{"n_layer": 8, "d_model": 384, "n_head": 3, "n_kv_head": 3, "head_dim": 128, "d_mlp": 1536, "vocab_size": 8192, "activation": "relu", "norm": "layernorm", "norm_place": "pre", "norm_eps": 1e-05, "positions": "learned", "qk_norm": false, "attn_scale": 0.0884, "bias": "all", "tie_embeddings": true, "parallel_block": false, "extras": ["capped logits"], "init": "uniform", "init_std_qkv": 0.0282, "init_std_o": 0.0, "init_std_up": 0.0282, "init_std_down": 0.0, "optimizer": "adamw", "lr": 0.00117, "beta1": 0.9, "beta2": 0.95, "weight_decay": 0.17, "lr_head": 0.0102, "grad_clip": 2.0, "warmup_steps": 483, "schedule": "wsd", "decay_fraction": 0.739, "decay_shape": "sqrt", "final_lr_fraction": 0.05, "batch_tokens": 65536, "seq_len": 2048, "doc_mask": true, "train_tokens": 320500000, "steps": 4891, "dataset": "wikipedia_en"}
MLP neurons of a small language model. Each row is named by its layer, matrix (up: input weights) and neuron, and shows model dimensions 96-287. Each number is 500 + 25 x the weight over its row's rms, rounded and kept within 0 to 999. Numbers have three digits each.
Before each neuron's rows, "fires in" lists the words (lower case) most often at its 100 highest values on Wikipedia text that the model never trained on. A number after a token or word is its count.

fires in: "people" 15, "women" 13, "men" 12, "man" 9, "players" 4
L3.up1296:570508486553506492514465512489538533516467480495481453476476506527513508523510511543509484490571488456479494495491485526493431508523467506474509506462536518505460512497502473499471498513480468516483493446537481463544491551514511566503514475473518488474525495505521480472525505475503499493506507513456514510519474511486438543513489476510564520543481546480504475518492500482505471491513535467505513475485536525513485548524496470494550522510466475506491497520486468501474468498509484488487486494486480521523504516519515505482508484491511511525496474528536456478486500502533515472

fires in: "police" 14, "social" 11, "political" 9, "military" 6, "family" 6, "medical" 5
L3.up973:540517483498489532515508431490507516483465493523514521508509476520492449523508510542527505521466488521547497486515500508497524459419491476495493483437473518468503493487502485493479484504489539526476502525508565478495535497512499500458524510391526489497525543479487494491495516441465547537484485550516483537549512558505482511469482438480504494466491503456467475525501511495507545519506533535480477463498457528545455550468516533488511476554506501472510515497497514483507509499479517487450450509502486526489509488497505519522471501494511527498503490472487494533510432497522505485

fires in: "on" 40, "only" 4, "from" 4, "over" 4
L3.up516:477466490514505457510512519509487510504487516530513555513499520523508493486509490532486509430498462467507496468463482518511482490534498470472454501479529485481478498474490538533483507479500483491480520506520523524543515535501501519518480493459510467548465501474470520468525476446539497489513507476533477486482547509502553465547472493485483486530498471526511471477478530516499481527492473509528530484482541532534535500442533481473522520483497456472469479486489517500509483499502507478503490526551501527533526498524463499494526523506462450461538510591474486500500487530514504523

fires in: "october" 18, "january" 18, "august" 12, "march" 12, "july" 9
L3.up796:494506512458462497474482482471496504484501500456508475480534478516518497475486507471529502497540479491479461499546516495527509464490511523502468463549540480496474475508491513500499506490479511516510529491479501514529493471481469472510550486520479491534418462545494515501510477514528490485452507476477543486506489490468488539500500453456490487510490460503506502510502508555479512519497536467509536487503515502524488520516545495504481482496472479480525503472531447524498506525484534491484485479538494503493513499453488487489478471514526439522509505517475488510498476519511486504

fires in: "as" 50, "by" 18, "former" 12, "a" 8, "appointed" 4
L3.up1167:467523480498528504509435479502487496498523503480495516495502505530464448507511490538511546499490475477495498517552558508449487457511473447535476496521536532496462483481471497487532490569494492486508495469510511518506496517497502495506557511491486490498498494427471512455516501496526524537484482554450520486507516496506469541504500480499478506494523514513528504505493512461520524490501528511489520483486525489552476554541489516504503530526436481523496501515467524495527514492490482511454472516536484543507510521462510505513505508480524503462483487499532532505511478515514476448

fires in: "this" 85
L3.up1395:485500535511499508487528510527529451485502520466480563508493477538525527503508522496495550474517502491476461491558466509537428491468513489483491534531492507445525512505559533496517490491479557468499481422527489515556484500501493490483498523479456510529503533499474515489513508503463461510494496497493508531505571514490466517478536508492493507494519537481487553515548579470510518520504512507532498522486530473523459464508504514502453466514488491484544476490493441471451476543499533510519480462520487484498476496513478512470453548504490501492480508472517502496491517492488484502

fires in: "father" 14, "daughter" 10, "head" 8, "mother" 8, "friends" 7, "back" 6
L3.up1347:505523473490507541517445517492472502508510489512496491512534469507517524544515485473490446504502495517489487489517435492484462499502516522495477496513497436499534461545503481519497515477495547481493500437498493528504539468479500505456476484438519529576477483514453517490461483447504530519470491491498514566523496487503466514470504496509496505516485462467463474503488514521487486489495495510471508479462461483516498507487560500504465494493531472480507498503506483529554504486490481496484449489500497525454474507548498504484497483480466488536549472488491454470523498482528485482

fires in: "on" 74, "ongoing" 4, "from" 4, "for" 4
L3.up1505:514480449519540503532504495532554524535482519529483467528495472480472459515490500511506484513519515486549519454508474508481510507491515491453502499470513469437494519471508518442481528491518492514501520515496505527476521513540484536569501485463489471518499487500479517501487474516504483486504513489497497441546514543514485499497453466527486455462476489474524488532522518437490541456518455506502508523505546479526486490462522502494528505491494513512520491526481426507484483472471513509509542490493474487520531513498470504489483497489488483496470482510492512505479522506525497482